Part of a small language model's weights: tied embeddings.
MLP neurons of a small language model. Each row is named by its layer, matrix (up: input weights) and neuron, and shows model dimensions 64-159. Each number is 500 + 25 x the weight over its row's rms, rounded and kept within 0 to 999. Numbers have three digits each.
After each neuron's rows, "fires on" lists the tokens most often at its 100 highest values on Wikipedia text that the model never trained on. A number after a token or word is its count.

L3.up123:518478498480509519494471449474469504485512535463526465468459480546497475483538481471506484543500469523523508505501483501505490502476467523505505527540506504482484488442533471509497516525507522459505502478493530504508496519511504531504522522490493465466452447502521492505499477528501513536
fires on: " and" 25, " for" 18, "hi" 13, "We" 5, "D" 5

L7.up210:488496526507509508523499490494509460479503504465606423511502491501504590550497481509496499467513489507510501538512447520495500482479498540514505474505488554497497451500465502505514499501504508508462497483486444514572504509445500501492496520492513499500497496531504507501500416535508504475
fires on: " comp" 20, "'" 14, " cl" 10, " exp" 8, " in" 7, " Cl" 5

L9.up412:506508474528466526519498497509494491499458508508486489532480514451507440511569475482496479489518463499514476492496506502515481468510523524474494502513477532514503529541510520493490506530534518475523511536472461513505508461497511511542532497504498528453529499506474498446478486492513538476
fires on: " after" 33, " After" 17, " to" 10, "=" 8, "After" 7, " before" 5

L4.up714:526511527503480487491508485498510494503481495502524480516492437470496477486473476473493524480497479453518494511473526489514504544488509528542555500526517518508505479506535504492543501528531466534526472489516522488497500435538515501522502515531529435512470507546502485480493491492533507541
fires on: " ele" 13, " section" 10, "ali" 10, " per" 8, " reg" 5, " prop" 5

L6.up322:463526525508501486480501502476480504546458476554470490509476531483519530486507471505495512501479509472501504535463514498508481459520495509511486519506505544517468506500512543484470516453514488544505511479502478441508502512461464490499520518490507478464559486465491489521524518552502514454
fires on: "ti" 19, "r" 13, "ri" 9, "ar" 7, "ma" 5, " by" 5

L7.up765:496512510502503498510500499488500506507503551489478492500499507486502502541501485492506498504494477500500503421492499459518483479435497533493505476502548473508505453423479523467523529510501523505545499479482483430495518500557495490490499464496503497499499450469507501525504496501488504506
fires on: " comp" 24, " cl" 16, " Cl" 14, "pl" 9, " Cor" 6, " rem" 5

L4.up617:445510524519504532460573535548484527487490485479534519480534521496547473548438519515461503519498490502462523500497528504510446482529462520505493495531510516504499503477495503509506482463507521494523545484497493503527492481472511518490529484493453500577480533464520468494479515453500513486
fires on: "ea" 27, " interest" 8, " Order" 7, "if" 6, " degree" 5, " Cross" 5

L4.up522:479471536526519533532495456538495490499463481541524496468557531499491529499479519498487486506485519508529462531506523480533519496464488510498457502502517528505483508487507498527479527492494516503509492537474485487477462497489491528514525526475506533501518533485506466520491473505521450515
fires on: "\n" 32, " 3" 22

L6.up599:536462466470487488497501526483502478521535456492498509510495470503533493521477520490503523448455479444494510462483563512519501478512531510511525484500528486499516481512496525480473496516499517512465487498489508469499539491461460489519483511504512496520522490473502486494485524511531481497
fires on: "A" 30, "ric" 13, " National" 8

L3.up379:537477529500498508525484506485433477517458500500525484489482487529523484483501534476516484484500487511477520530477483503532480504547493500515521519473480529464531511466465484528508484482470500495502469524500489498521506478488523498457502509494434501433501526495500507490509488518515540477
fires on: " Council" 16, "FI" 10, " of" 10, " may" 8, "ella" 7, " people" 5

L6.up321:529534526499483488521530522444501532533529506465482465504504498513513500520504503517534493489545480488509498505524496555511471511548518509456590516496490510523455540486541493484471493462505528506502505497493467496466499528547505535551517465533509472535514514536482477533496484483554503468
fires on: " his" 27, " this" 8, "ng" 6, " he" 6, "ti" 5, "nt" 5

L6.up716:514546504448511493449503504519496480479498457496498499489495509484491500533504524448495487512503526447486484467509552471527522469500514483470508514502490529501495520473479489511446491479514474544521540544505517498480467517523485533446505497533467473509519503534512489488483476497468485495
fires on: " under" 32, "z" 10, " cons" 9, "iller" 5, "anti" 4, "/" 4

L3.up506:511464524501507489510436515489524426506487486513507530532476500520535485481526520473534497496517458521489527522533511503499526530515522481518485500527528441488541498467540480550501549494523517551521515513511475512524581509468484481511470536482473472462497516520498519474469486493484498490
fires on: "\n\n" 44, " in" 18, " de" 7

L6.up110:480490534546477494455453501516496488495490560485432506521497493466480509517489521493521473509511490463546485500494461499494538522514500480497514531491496464470496521487497545512532495550508494479529512492506479465555466481477504485509528485515583504530518505517459483524511540509434473476
fires on: " an" 27, " Sum" 6, " Inst" 5, " As" 5, "qu" 4, " construction" 4

L4.up723:510511516490488540482488502501461462488444484514531465530477484456498484471493492495508519492542503485533494490481496509492539450478471508482508502502498476486520521480522516550514487488539492476513511509497491513485541496517582465482503526480503494474496483465521551523531505484435489529
fires on: " so" 42, " So" 8, " Sa" 8, " sur" 5, " Type" 4

L6.up558:495529471524479525488539511486488527483574510506544522516483527512513495514463503507486518519489489514468491514476489513507479527493472490527430485540522488482517493480475523561433501519503521502499495532504507451497496463452512537552509485498504479500478467515509515490539535506442496532
fires on: " inter" 21, " head" 8, " ind" 8, " arr" 5, " Tak" 5, " def" 4

L6.up672:507516503503500465535503502446536553496538507513513526500519510487506461501486498522496493501533509479501497515464572502492501506522503498466497507534492462472462488539492504480525489475525474505566485478503483504512496503540508513492510495489501492475506506442502529474481495521511506559
fires on: " she" 20, " p" 14, " She" 10, " who" 7, "q" 4

L3.up592:527479503530494490523539480509485488464485509525512518483488511488503499556487515490530549498499487494502518507517532493477492515486500467499480513518487489506538448499488498534498510496483521522494473429493473506465502562490532525535466485477444500463510503480524504495498520484505515448
fires on: " (" 43, "2" 5, "01" 4, "51" 4

L4.up206:500488525455466480479514471516476492514474491525470510500532497524469546514539466510496451531501512477518488481463527494525502443485471457483489492499481474499468512529505475492460506478539506540502490464503451481445473474485505561519517501509480520535516460501509525534537491490515562511
fires on: " that" 13, " Ad" 10, " both" 10, " Const" 8, " SWE" 7, "een" 6

L4.up653:492491492491506488515534529473488478450518471478511502513451551519515477494480503528508485472573445465482462504492508502483461504515527456489558491530494487514503493494500531514502478473490564470482452486490476441530518505467488517490476523543521515508539459494487491491578498500482492509
fires on: " ." 25, " go" 13, " v" 8, "It" 7, " gu" 6, " me" 6

L9.up531:506527505503522515482503500531484495471487504534484537481506520519515497507478485519497488509530544513505513512481477523501482528493516486505515525511504509517470512500511500479540533515520515483531515513494447454468527503503521519461476516508488575456534491510486496515513474438469513450
fires on: "–" 68, "-" 8, " (" 5

L3.up655:506531558510496483533508526477535473490531509550532524511486497513480500519493477508528504480501514483497528474510518455495461524518521439510510526532495525523485455500480490513557478496483521540457487429501502529492494494529485491492494507526503516520495500511490483502517542484491536491
fires on: " Center" 14, " Gh" 13, " Stadium" 13, " Station" 5, " mine" 5, " in" 5

L4.up480:503477509503514503466545492521504489508542479478490532513508474444508487481509492547480479481490484538469517500485474500470483518502497511487521467524505511501475462459535493543472482479528495474522485544473490511499492477523461527487516529491485486496490551505491511483487488479528500526
fires on: " W" 32, " sur" 9, " Good" 6, " pet" 5

L7.up564:461488510521518499527514522485458460509510545518462526534522511527477495488499498517496515560521502499491511471480504512452470480470494508539487529492504535517489511515493493539472463453504491507471482430521529541477465499470507537497506492536475484490539509474495496546505514517478485523
fires on: ")" 42, "]" 5, " Peak" 4, "yard" 4

L6.up679:503486490485473490506444460483544507475490511484495563524479463468481482463488525544520504478515520472492504491480533495478487490557507500488483490504480533506498497523467473524503480456494543474542543498509527489514502505447522494506518502540500487500525517510499524497487500475533524509
fires on: "ric" 16, " these" 10, " she" 8, " American" 7, " two" 7, " She" 5

L6.up737:544492490512449497445522500446532514479492541497475505510493534480490499512535518524496482542579472463496518514576464488500515525513551506505507488506527480512459489464481496478497509479526485513513479493497476477532527543505494502494523536504456536530518471530496438487494525528505497491
fires on: " New" 48, " aut" 14, "err" 11, "arl" 4

L4.up248:511503499454511524481497516475481471488490497501519468493505519467503477528503552493475541457479507455525487513492524473513555521522510488495556519533492494491470498531518474464521518530488491488481481503517497499477482488500468471507476466473501540483480483518523482481507467541469529514
fires on: "i" 15, " N" 11, " e" 7, " Wy" 7, "O" 7, "K" 6

L7.up441:485502521491507511507505475498475510495502502461500458502497500441502517535497488498500494493477522502505499457497477475500483418500498505500505500505536489499501543430478569499486528502503550505488497510489485410474494500407503495491499569499508504496499437504501499507504474540499495461
fires on: " cl" 18, " comp" 11, " there" 8, " only" 7, "em" 7, " theor" 6

L7.up323:493506496502503503500510421495478509428505547500417445503506501553505497510502508505498493509491482501490498565495454483504504503506499521501497524500513536502504504480485514487491526498498551505583504467488447477585507501477501498486500483494502505508497455477502499473497550534495503468
fires on: " h" 23, " cl" 12, " Cl" 10, " n" 8, "ift" 6, "ut" 5

L4.up600:465485554496482509503481480501490490461475490469467509493465483482510528495473452525502554476485521486496507539463509518486467468517516500472470492533480509494498498480496479494464505496447526534518528525546510498506511494522498473525565528525551519470537531480513487468494512491487517496
fires on: "g" 22, " '" 11, "ists" 5, " war" 5, " United" 5, "al" 5

L6.up109:485501525476497517538520507467490498541494532472496530557491476484485474488511528544489493480517504450484494485464508533500477484485496471491487538518472486494503498506510464506484490500482505522514487509510473496506498488505505501494462494527503539501463499465484463515509511472480476482
fires on: " this" 28, "rag" 12, " %" 10, " disc" 9, "amb" 5, "hat" 4

L4.up94:514487543484474522509505488518538491419529537527528466481502509524478538482448456489502492514468484504538533521483498506547509489524534519488555518496503485460557502481484504469510510461487505477455519489489490473486528489478531494491509505510531482490482508453524474496509481487495519516
fires on: "ly" 47, " public" 11, " political" 9, "ally" 8

L4.up329:464494502556471484504493466508529498492509448518487467489520522542517492531485515514463516463500489452485522506513525527492508557506476522534484468485527514487507487480535466514532511523437521480484500530523534482492499502462518486493485526522534509475465552509483460511474546500481500516
fires on: " career" 31, " war" 10, " relationship" 8, " appearances" 4, " lives" 4

L6.up164:473434509529482482489526505506504511492471492540464493472499495507456531462526439529507488515458483452492483469533492513498534537492499489528469524468523496488514526515515503432511481450460494460473504476504512466469506517469476499467499543501469524464479494490502475548486485498505554511
fires on: " St" 35, " Ex" 8, " ev" 7, " Conn" 7, "ex" 6

L4.up676:516485496490492513463509493451477533494495472518498511492510526468445538509472496465489514515496515488474489538486529522496441477500566563477481490512513486554515487513539511509525495514469508493465510567502507495498507489519489492478486491497512524470507474485480490546496472473492479532
fires on: " Pa" 21, " Sm" 19, " Number" 9, "Career" 6

L9.up49:515528495460480517488439513543532488502488464506525455565507510503550496516520502524527506515501517509467503506491475475502507486510506485444514513498532551511510471478548471512500522483530487504505453532544443503503522476523514488509528497525517501473513491535457506468522472512479467454
fires on: " =" 24, "°" 10, " in" 10, " addition" 6, "″" 6

L4.up133:476506505514510510493485458476517478472502546515491503490534457497515489517521503494430489458503515506532514505486496554513526524506513527508535515504509511488519491462502501492522474532470548493485467515476536499538545506492494545485522525505517518541478476507489472478520502521463530504
fires on: " res" 13, "do" 12, "ter" 10, "umb" 9, "edo" 6, "ut" 6

L6.up235:486548475494541490479514539517515505510474544500500554502523483500496507522503524541544461512508522505471491510488529476533475462508464484545542539524487499546510473514482503495560469550479503505509489524493479474489509499482471528539501489440495466504512468520465495488479533516497519515
fires on: "qu" 22, " Lep" 9, "par" 6, "rus" 5, "pec" 5, " colon" 5

L3.up584:502510476524521523458492526506499517504509481506528481524500473521512520543528452519513455470460502461494480507488513495493517499504474545536538525492502499475464469567495493485487516500530514460485536483477445510493531490479497527536497532488503520588496477508479478503538460489505526475
fires on: " first" 38, " last" 7, "iti" 6, " mer" 4, " defin" 4, " to" 4

L6.up115:501451495482507513452528500454512502503526492465529486518517512440524505515512498510555510502500501471526512488526522491513466502522503537494471507496494460518479508507463485512558490484533474485497494514519544469487520476544513462477472460483480438478521486474519550475491454493474478515
fires on: " ass" 20, " Ass" 16, " partic" 12, " god" 4, " −" 4, " res" 4

L3.up217:512503490492506427550505501511481505506411473504503521480454513531495552532478540482496490507516481522506514529502528456493488444497516513529504504491472523485519522475505450554508536506545507504482530459478510522465470536540507498492494527499498481506510495463514424531509504490473465475
fires on: "/" 35, "me" 14, " Website" 7, " www" 4, " Source" 4, " website" 4

L4.up238:455514502491462445530517503474513510473519461507490449485503490439455497524509505523483520483546501439472536509463517526492486508487530464517503481474522520533481499468494510509524488501473490478524525486481509514491501478501527507487509507529517494487511463490528533511501476496538528505
fires on: "ph" 22, " al" 12, "Ar" 9, "ust" 7, "inn" 6, "hr" 5

L4.up648:486489500527522505490487551517510504482484502527503511499541519457472477559559514541476489482484539462528473513546499504490510464500517500487482499499492474490513478493489475546517454492520557483475496475499483497487535535490496520536521509515473520482499489504452498490470499515548505488
fires on: " in" 28, " app" 10, "est" 10, "ing" 6, "ed" 5

L3.up132:502514522519524511491516508513438540477488487498521510482486509479481509499523447490492457540471466492448465499526487531488533491505477511517534500532490502519500482489517465524465503534501544477478514525516474499516516449513532472513501514498477478483493497497505434508543487513523507519
fires on: "\n" 28, "yo" 10, "tes" 7, "99" 4, " serve" 4

L4.up210:514451549516460539477504538518497479496524494477483504478514513525471494473491507479508536524473495474525505515516479552488528530499466517495483509487500500481477498530511497493498482448512427513495492524488526454498513481525513514480514486501451524461476492480489552508488504519466471491
fires on: " is" 18, " =" 15, " located" 9, " was" 8, " released" 6, " established" 6

L3.up666:452489492525496497496459498515541503497485483497514556537492528473487513501522471508497524485521493505520496529501492554537474468501433441494493499515504501502508502520499477521554507520535498543494481499516464544523500475480557476526505491508521507467495505535495529478535482474489510474
fires on: " end" 31, " Bas" 11, " fourth" 6, " third" 6, " chart" 5

L6.up148:491470505523528458481493501443521512475467508476504540504493481528503472477529477480477524516500458519517502454557475490548483471516493472478566535500578484502531485484504476471511503534520508527508497503501484493537504501515503489519499478497506513492488525481500536489481462525480508497
fires on: " I" 24, " sp" 14, " w" 13, "rac" 8, " bar" 7, " NL" 5

L4.up685:514473498473516537486489466471485497507490477483524553476505496503496492486477469549508495495491514512492499484489489559535479481514483479480519515498503488511496501505531470449506502472505503501489490488486476477493483475534485488549550495482455528492535521478457560486531489500519515511
fires on: " would" 32, " Democratic" 11, "GA" 7, " may" 6

L4.up527:487495497495523507516517469531509552504486452508448527477485519495504532495472540499534487515486534485470548514501528493522472490518530493471510505487510474556448471523499460464511489524497507518481516519508495508466504468490504512455497488494451493501485520432482527510486506497478463510
fires on: "qu" 35, "se" 14, " St" 9, "kn" 6, " States" 5

L3.up151:449526572484517538518481515487508515470503526467532482499526518463501503493493503479511521486494498514458522510516508505487458478548521483482547500509496499539507520462535457486512489512472531508487470551487515526505483444496495506502503479486534452500493505511501465507512467502560505425
fires on: " one" 25, " Mad" 15, " each" 6, "ent" 6, " Prime" 5, " Green" 5

L4.up758:489466533484511498526498479459546528462437510503545521448470465497489513519487495483528477486548509522463519509484478510467496489473486546535491530528510511508487486485505530504506540496462524492468455522488529477502465477482457484506536537511484540499558525458504443538483511483466528523
fires on: " player" 25, " team" 17, " cast" 11, " t" 9

L6.up684:516511500499535504474508499480530490480471561493480527498511490478503527489506490502502519501477490483498491518539501489497565500513526507548547507482501523517486471498502466448507526468468496462476502494499526513496515480525445495496520497534453481516541498480474453542507488477487473487
fires on: " under" 37, " King" 6, " among" 5, " semi" 5

L9.up416:553503514494519471462484489527519478503514479527525491523486509524521483505513506478532438542511498528521502505476495512556538493511525514548516516526503472505488519535485507488503490514467487500475480521417433521474467461487527484523510524518504471433519519510532486502512480526481514476
fires on: ")" 76, "\n " 8, " for" 5, " as" 4

L4.up71:536526488477464483491461520569522452512490504497533497496483533515498519522462539476499514534566485521518495482478508494466515490480527537475482512458501474492449515477543543505488453516518515513527506463486506463459496482481508510486502495482470451465478464491520504453499477527506506549
fires on: "h" 37, ")" 11, "lo" 10, " 12" 7, "ll" 6, "ila" 4

L4.up563:475501530504502472540524525499485541471437541509542490476498470532499493532488489541495493482527497505444529471458537498483483496484509526527474524501531502539536511559524497497522489481475524463465535513508494496454525482461498482525469474492545484504559544461479492547530460506514450508
fires on: "ona" 32, "ena" 8, " No" 8, "ila" 7, "rea" 6, "eno" 6

L3.up224:532502539514548453486508523525470485507474514470474514507481496455512536478472479498522499502488515543507538498527479525507458506497491500505514510556513469508504490514486529456476521517495488496504508493499465495474551440490485461495554511525479523484512488561442437461502509477502485501
fires on: " work" 20, " works" 13, "00" 12, "{" 9, "′" 8, "–" 7

L4.up189:532506532485494486554579511552493492505494461469489505460492501568479478506472510505507511535510514463504512494509532501518503516480482511535529554517502518492490468468530505482490530469535526486421547504502518482461526491502485512481499538525479469438510467448510473526540489488461526525
fires on: "y" 17, " Gar" 14, " Per" 8, " Ven" 6, " Dev" 6

L4.up44:478540468533494492516523516491479517437481521566517495476528492508482493492496519516482485499545490492467572505505495464474477528511506493551503503496492501497539457508498497515518536534494527507481483523509506536450489475509509526515506516503533486485519516519446485481511486499495464499
fires on: "da" 25, "ta" 9, "fa" 6, "uct" 5, "ă" 5

L3.up380:475489513480493491485475503550466459524495499482523513478476536473504537498537490522499496474517510475437474558464534522475477510515492476514500525520530515496473526534493525464485479464519505491496523516498495498480507479502544502483508498492482463511513464480511515501490502536500468538
fires on: "us" 52, " name" 25

L6.up47:495527572469496484506472498504481498501487517496479521515522550512506487534528533542522478485501547497528501490507512483542471478522498524471515463533475521497471506548540546565468526478513509496484494525505484469546502477530511479487485504513533523529503502493479526481474500511529478524
fires on: "/" 21, "ric" 14, "cc" 10, "×" 8, "ti" 8, "fic" 4

L3.up376:510510519526560473574420478484472460492504485476506496468503488482469505510496472498497519474500436515515495509497552474529509501543469540522550489518519503495482514509516527516537495472536503473526524524508513528546518519487484454527487483479490524478503519491517478499482467527504457482
fires on: "ca" 23, "gi" 16, "ling" 8, " ad" 7, "gar" 7

L3.up165:487524470529483480522463454518501498478529481504529520552487511519501499470495532477516464508507508515485480485476506538496533468501532505473547492509520460482500464464514512477528503503485562493473467490494488519512567460498455490552525513510518495493477483499496526479517488502461530523
fires on: "8" 17, "2" 12, "4" 10, "1" 7, " After" 7, "r" 6

L3.up138:528472485505486478511514492512471498485440470522506485519502534558514496493502496535499452472459515494468495528488498503502523495481517507548510510490478486489504488502460527500491472534514534488513548513495489515504485513487522512520532451504501553490494500488494475469484503520504494506
fires on: " for" 15, " games" 12, "ee" 10, " up" 8, "rou" 8

L6.up170:477509511435525472519545496527447491552515486510470510537465492497504523486482515531509506485511508486468521524522544555466485486538507508481453508456478519548494488496468484524442491531466476540550507469515511502501522484502492509479526496494492508493508489466536494479504517484520511511
fires on: "r" 53, "st" 14, "man" 8, "ri" 5, "rib" 4

L4.up286:482455511474525535470512501486491468462525486568562468496498521527498498490480508522496479491498475516502493488496483522535530480543464488538513494503462487506513496480477468516509492499495518508453503538513479456494518521523487494503520561509483510560563576482494527525497495520474492534
fires on: "\n" 19, " set" 16, " von" 10, " gra" 8

L4.up343:516484507463513470524472511464461478480515499513527508500467538466477527507524508510506466516519518430484474477510514487490519482556491520507521530475528524498536513541488527538469475477480481466499469533501492514455487518537509529516516487471460444471495453461482506534525482520552513510
fires on: " (" 15, " rem" 13, " sh" 13, "ive" 6, " top" 5

L4.up222:533520510498542521533524511543528487465490493512508519451518478475470511487476452515550505467517441498521527521498523465512524486522499503482524502507501533507503515515479531481496510505487517522489529518530501548500468499456485513487524498487534518446501466470533487549515437503469562498
fires on: "'" 30, " football" 11, " senior" 8, " Democratic" 6, " military" 4

L4.up110:466553493514496475531509535496487511492468556510522468460565499472464496490523528519541491467573519508504515521515473500493504536517494519488501527462494523544512513496525540508474518535491521532478515523501503538501460511459467491501463534484467518525468449491482497497504462483499466534
fires on: "po" 38, "z" 11, "cc" 10, "sp" 6, "pp" 5

L4.up405:477488509517496528469504526568496552512517508550471493501503462441515471522471536505508510450526513496523503503545498478530543524533461487498539501548489473489479517463489533503513515546485508460483493495515496504510548525500541543468465549489515498507508475490512472533497515486456510506
fires on: " (" 26, " such" 16, "able" 5, " he" 5, "-" 5

L3.up101:500520481511504511489507496457508528486522535493564481485475531516508513508513548458515500519496472480477483499531491519499517458507504501460459514510488501501511509515478505540512484540497478467537503545498481519511507534507536528493505482504521461493541462432516507513508477529505433475
fires on: " made" 48, " making" 6, " its" 5, "ast" 4, " ×" 4

L3.up333:510530517505581490503516536465476498489494538507521544505493484509497490497496549501485524490514488526488558520491524525495492474473470439501510510517468480528493517475505482456532564527475495482529445449489515501499524503469488475504530510511516513503510500538511534525487482487522491530
fires on: "ott" 12, "co" 12, " Cole" 11, "á" 10, " Martin" 5

L3.up53:488494489498535535494515518495521507472494494492489493502499524521456468453494546501571467532515486513507503518494470527482499495515499496505460510517445473496529526466431462532519479475492521490522534509515454456510541511482490492494493541503492511449532513521525556504505484557516486515
fires on: " so" 35, " stage" 14, " cl" 6, " ended" 5, " made" 4

L3.up234:505546491491510478552510519523470506474492495474506498501492509509492522505490549496528499501533473485453496517471473534478465515538434523523572504492467521486468484480503491476481493499509539504514519503491508506459496538463508487477528490499512446542486499500495464509513453538482473525
fires on: "ts" 22, " can" 14, "I" 13, "za" 9, "shi" 7

L4.up408:481521522525502527538481462504457473512453483550502510466492510543508543481501494503544501522520513525525502485486493528501480526469473474536506502504489511463485507483561507513488505496477499534502489546508524468460531519492480522520528513497547549466517542483475486522477510497488455508
fires on: " (" 27, ")" 24, " way" 11, " just" 5, "awa" 5

L6.up403:510478478501471480505495475526446493437468471492513514483495506466512509477476530512493529467525512543501502490444494439463473536502507488545459496532495534555515496514500529481497519492502499535477513486506502497539515515490524508464500511525530503487530508491485474443477501479495491495
fires on: " so" 34, " So" 8, " wh" 5, " South" 5, " ri" 4, " A" 4

L4.up249:519548509465507503476508495500507474440504504470528457486522491517492498469475461497502553470550506489482517538500486481490487510512506496533499504491494457513550491439546540565495493510499515475477533505482477490460512500504508496517495508487490524472473507520487496507521502513483521526
fires on: " so" 29, " So" 20, " Si" 16, "So" 10, " ca" 4

L3.up286:547489473486494534486465525450508511471527461506498511479510501526473532463538445473513487511477483494466577515502495504534468513545518484473509513528464501493515497473475498528485502469502480500492517548517498545462519451426534505516521481488489427507513515527498512500490475520518540508
fires on: " war" 12, " Law" 10, " ra" 10, " tra" 9, " Tra" 9, " education" 9

L4.up690:538491498502472492473507531507446498511498446468530530462503513460525495494502496519486501507547465472498478496507495519488505491480493509495516485536487507479485510465502497531463464436558474474547496486500469479484485501529481492476522497443450483450514454498533518531514509470513502551
fires on: "=" 13, " (" 10, "–" 8, " =" 8, "\n\n" 7, " is" 6

L3.up184:453520520459494514486484514504497540509464482516501459478488543418456503498506471513499498506530536501467506525515498477569513515521461520518506543558503561511486486504490479479528460532516501498474496539518478497465515478504475475518485507520505459512509492501469519544491446529484454513
fires on: " name" 30, " major" 8, " became" 8, " names" 6, " called" 4

L3.up568:535469465483485496510475484554498535462516531511516517482495512509521535507508477528499541497510470494531517497469483490488503503564526497540434542484502533492505511460484533521470488469535508539514515481453500539521554535477522507512550524500471516483438497502556509457524453509499497514
fires on: " Best" 19, "tic" 11, "nd" 9, " Chinese" 8, " Tamil" 5

L6.up86:504490511539500505539498483523426454493461512500504474507481517478497521514475483497444519467558528489475498525510528523496488521524507497483432478518453480513478523480486479526529525444495485523517499451504504474468462496505447510490495475484469495497497523483503505504544501501520503483
fires on: " and" 23, " Vi" 18, "s" 12, " Up" 8, " H" 5, " A" 4

L4.up711:505507486468498481488492500518447495488510468543485476532523548528509460528502494518517498534517526535479493521519498476483489519546510518457505502557518471524476508498518519516479528482503540512479501533533475506478498520480505532504523510477489491465479490565503490501498494526508489494
fires on: "\"" 33, ":" 25, "=" 13, "-" 11, "–" 10, "," 5

L3.up273:517486498538512526477478544536492528504490514519480509480520472506484526493519512511528497494550521482493476509526520510542483499451482472492517470505510493502508504435461472549525478480497504509511515500490506512487502521531511471516535485532464526499479474449540486461514468490508498519
fires on: "rag" 17, "chan" 10, "ef" 8, " Ref" 6, "ark" 5, "yp" 5

L7.up40:482502498503511500493502463492540488487508485500460403510502498411506545538495574506499492436512521497502504467496520524508493533497506495504507516499513465503500536521490437473513505501503554508533501503496444461545512497563500499495497486498511505500495483562504507466494514492500505501
fires on: "\n\n" 18, " cl" 13, " minutes" 10, " Cl" 5, "pl" 5

L3.up108:449491509518490521493524504509463536544488506498530496497469540484505498524484579481515482523521513517481474509479524450531470482499510496454483502500476519560494515519490507463529486492522543504499510525484494518458488481462498527439531517533487503499513481509523495539481465500465507478
fires on: "ng" 41, "ux" 8, "ous" 8, "eng" 7, "ving" 7, "ated" 5

L3.up397:540472484517514501538481468515497508524508452518493507497466494505479538532486507498498471501550520462484530499495521492471529476523506433523502533482519492487533498510511498539525520493498516540501499463509505527545513512485552489507506511515543503471514500485492548482500506459520475524
fires on: "ost" 13, " time" 9, " end" 9, "af" 7, "ins" 7, "ult" 6

L4.up588:497512457483519462501516507476475518521520496529482493517482509550518492533550467508515482498507504538520500516444480533487478500473537486479541548513496523512506490467535490534505529464435493441494480467482477510544463511495529522452501501543460523505498518494499479517525514500506504515
fires on: " years" 25, "ür" 9, "ze" 8, " times" 8, "ä" 7, "af" 5

L3.up0:509513520498486530475491522515440503494469529487523496523505516499429506514541481486512535494527493500495535450501503448473524450478504495524488516535500524490521536486484517492518476496514522513498492490479499494514498508510520551448519458502494490445484518496514527466494453509490543489
fires on: " on" 23, " by" 15, " US" 7, "lett" 6, " UK" 5, "vis" 5

L6.up433:503531503477535544508499482518517505470535498458457455470476491510483505540521545468507492526495478491485499512532514500470522453447525512503507534493522501504550536458454445495494506550488459525509508506489498528507470502507531500511523517511486472532494491515485475509502515510461486500
fires on: "\\" 26, " over" 16, " \\" 8, " fra" 6, " too" 5

L6.up105:516486491544516541486496472515499455505526499487492523525523503489509521452507483489509511499530479532474484516511473504483500491542471500499458543520457504491502496544452482480529519524509521502564511524510511450502532497463466504488494514488531487471524454463510551539495510515522507488
fires on: " re" 30, " Re" 26, "Re" 10, " Dr" 6, " ass" 5, " rev" 5

L3.up635:523450536453508490498466493496458478519444553531508536474473498499523500466512540519510512478542471545513499504494513484487493465515502450466510489499503494468501523509498511503487528541534502515522534465507529512471462518527480502531504464482530499481535488459495492482505486496495480490
fires on: "gh" 25, " way" 8, " Country" 7, " bar" 7, " [" 5

L4.up687:512472530498463504545494496467512527497468481529527493471470505507523467515501487496559556474475475472477473480533483511474513467505488520480506487448471532512583518468491499505494525481468492441499518520509512506509518484473548469523491463498535467482491493516500502518518473537511521514
fires on: "ulu" 17, " Field" 8, " More" 7, " Light" 7, "ow" 7, "our" 6

L3.up438:516505494497503485469479509476478493509492484488506479518479553467500516500552512469555490507509529489509494517527515505489507486517505517503526538478474518517522500532520554516456546524487567507530472472491471521425512531536522510505530503502488497511532506500485524472517494454499505520
fires on: "\n\n" 22, " s" 9, " rem" 8, " (" 8, "ice" 8, "ted" 5

L3.up328:445521497522477492519520470521464522484529473493521535526532466496516476459492520465519511519458462511478528495461482451522514463532478517485484497505512519557502526490501493548535500507448556515475501502504491479501521518507555499502530494513487496493529488548426510472494510504493512526
fires on: "4" 24, "ici" 22, "ut" 8, "iv" 5, "omo" 5, " China" 4

L4.up108:522501471463533492523471497464463499473475504479525494472514552522509506523481471521479524521540541507510509465483531492499472489477518453511550510490513507477539498532522480454495506478521525483523495512502511492464467497501476475515520463435542498506524514546575513467515463505499491517
fires on: " '" 20, " Lep" 12, " N" 7, "EE" 6, " An" 6, " as" 5

L4.up525:525491511477509466480488512447498500547523451502543484455515491456464480469456504503515481494465498475458492499502468471527516520559475454446549538491498523510482479523471496480479498530513477531480513540513512516536463450495499498503523514488485460477547487506474523507510487489512502515
fires on: " ad" 12, "b" 9, " CR" 8, " nav" 7, "oth" 7, " G" 7

L4.up696:532510523481513516537514486499499515489494486517459522519441523494496508501446519447521511540531474497507528506492500473475490483534482498483494520524506489547501503502499513477499486507512537468508483531461503506516575483504514467492490516501525462477546491487543494466509525478476512471
fires on: "′" 22, " until" 15, "″" 9, " Nicol" 8